Weights of a small transformer language model.
Size: 15 layers, width 448, 7 heads of 64, MLP 2688 tanh GELU, 52.2M parameters.
Architecture: RMSNorm before each block, learned positions, biases.
Training: a variant of Muon for these matrices, 12044 steps.
MLP neurons of a small language model. Each row is named by its layer, matrix (up: input weights) and neuron, and shows model dimensions 96-223. Each number is 128 + 32 x the weight over its row's rms, rounded and kept within 0 to 255. Numbers have three digits each.
After each neuron's rows, "fires on" lists the tokens most often at its 100 highest values on Wikipedia text that the model never trained on.

L11.up1725:139110057156162168171128117108146169101167117120096108101132071113120082097084184147100135126167094046126150106149109108115137116146053136117126148074108107125107083141129158199120056120169134111148132114188098140135160162093097193097115188126145173177128096155113137101092116127161168146175109153100130171165089086126126096126168089136188124111124096143174149134109112148156138138185
fires on: ".", " Lake"

L11.up2144:200127093117133155189130180113117104126137098117117122141169117180120136101089167150146109102138090176124141129088138201073132109086156135105051090142132156110086104149169117106147138104106087098075123161098125130090123195051116096157171208146105144064068090135148116163094183191133096144075095088145083086140127144156126122134056153131084150090130168145100118120140125148148109104134
fires on: " \"", " (", ".", "=", "–", "{"

L11.up2520:105144067092151147120113158116137082086141118137075167150139124115102130099134122054129183148117119063101118129146120166158153154125166146158105070090144131142111078160117103113145136070121187117157098123130095129099137092105092126104209194097136111144107175151121097085118108083121105070132163180145129117197144124118232123114181115093126178084104129128136089188100139155160108069162
fires on: "'", " is", " years"

L11.up852:074177186172107066142175112089155109159141153119127126126051107145113134086083127198154171101118173121111149126125074141126152154097098066131143156181110108127154131163082106131080118086128102183179139215182165099051106189147161162150133181122062150074144179174189135097098122155137108141151115073137083132164111085087107096168147163162122108109081150105073132120109124163128037172058
fires on: " |", " is", "|", ";"

L11.up2298:065121179150093116138173094080119085070092102119090147126089182104141134105089131183133177117178056157043120124167048160105107095182128146069093119149177102107088125148147145112096164131147106105129152111118165161135114128122107190163123119129131146109200107099131127129103134094076163125154187131166120085111100111139198117100161150147049082108144122195169164086140183126161117114142
fires on: " G", " H", " K", " B", " S"

L11.up1852:145150091164125187153091152055119133139148109110170155079143074106172123143091115166081076164053119152124083124154145086112173153137151120193124154170074172178110131132111065094100188178085183124110169141096156172112103144048116144139041123155190151091164070173138186140088088133142137161167085082217099138140121127157106116181110114142148146125144134116074114122128148076141125130122
fires on: " \"", " t", " mis"

L11.up1465:125102054085121136119129094086115136126175135092151161141106183108116122094100162151134107162089144115079132116142120156141150132175174063103134135146113129138095086130111068136122147115125131141155163108106076109104105164034116136125132161161090152103096084103118117133128132166078145148130116134148159113140164110146143104118082091108053078087199110060157150106185132087055092229080
fires on: "-", "'", "ho", " \"", "to"

L11.up2627:080162138150038143114086112120171157083172165152110140086110084182074088136202153153062085137207093120135091115114098144145109141148051096155128143130150164168123111092090104132124101146126147130126099101040128141136113118110096134155178133149089085145125151118164183131129088174147123134173105116124113166144139122122162108053146115156098159111160168146150083173113123136159131085136
fires on: " his", " her", "s"

L11.up241:118117121139188124137103165128100117146138142093170116109094126076141117122152137124048121136117204121156099128088167146189153136082155123139115118110091185118127129120129166148084181147171074183116147167203119110180149149110097167095065106194128121121111093143150183089181095109107123100103086130116148155125103086088143089140169202170145154122145154159132158123166115105114148168174
fires on: " |", " \"", " ra", " Sha"

L11.up674:157119133177106134124134101123179133151124126159212179174108104141096166113127128086106157118080145113122143146168132152122161128109082109103124151138167158135182085137117118141172193134114154110102126190124150079187148170138125215176173149107110152129107140162201113145112068108171159083156115088160152158168162095165119149061106149151083162156156167167128195110146167117096175200148
fires on: " (", " his", ";", "|", " her"

L11.up658:186105135108129151127163128155157066034157125102092134163086167102089100126155076132119059155133115080144140156085177132143120091073114114141135125102123135154167073125046120123126121097177124150151166167130169064165113139098110100138145078102117104151204136148175122106144126122049124091151121123171130155140110111114138168096151146095145134129125161097134106089109091134124146090096
fires on: ",", " is", " for", " of"

L11.up1451:136113094146131085090103106118162091040130126121111151171129150147166136122158161153156117109091163095123172139160069143102137175097101145153119097100147103140129073105101105162128094106159135119194124152134121088107147155154142141144114136054113149143126075130130143142133130147179144120096151120030165070146104116131053114120128126098159163191147155156158170114111075161118138095104
fires on: ".", ","

L11.up2044:226122098108161128132141125152117094122113107143125133099128137168133058135086177097193090175073125090121154130136121144095172091112104097093121088132153125160127122107105145130107149122062120120078081083160154146127065118184103105103205136061193148097094109162117143137160118084111138134111071175163117089186183129168109099112159139155155132164118174161115070086179088209115162106102
fires on: "-", " there", " (", "|", "=", " There"

L11.up260:119126124101134114099161118133185059122121144077131147149041136117090135117155103073108206134139141141168145186141111111131078087084109083146072125119120147143089067171136063140135162153094115179131115118207146127132130126109098122085087105132083091122101128074164115061072091155145146146141175143198108113177168202147187137109110128048113143125087092125069126090083140074165080101148
fires on: "'", " took", "omp", "ho"

L11.up1890:163168166153138082125107127121076194113116140140155106111177087158109089178096121157104181106082093083103145112161154178115111116136166165132180065154102139105077117123138145162123105137130106130133131149113207125115176134117159123077165110188194163079170107124113141117150124073105150148084160154130145107122111162114143107156046114141127095103130192073128121140100141185146110120070
fires on: " ", " l", " f", "ba"

L11.up1056:131131136084123134126118128146111136052113162044146122061113143152167129151063159157136142093069135143161160110153113084178147117156128136163164102103122189116111075138120115123106163122151076124124117147140153099112103188095171149133140118098082107114087076128127180130113158141134119152098099128128113161110138155103144109088148156121102129152179145140074147106119177168156089203122
fires on: " \"", " un", " (", "-"

L11.up1743:166152231226082147163125172151081166126198147139129096127117135193066138151136117051102138106160123139097154097135098149098087178089074096125144107095157076115098139147103136082106150134149213121138109110169089139104119098116146074141133172132133120116162093096103106131083152122089180164165149129147050084126098152082147074127193151086178102188091068173166109080193134125111120135120
fires on: " b", " D", " m", " G", " K", " B"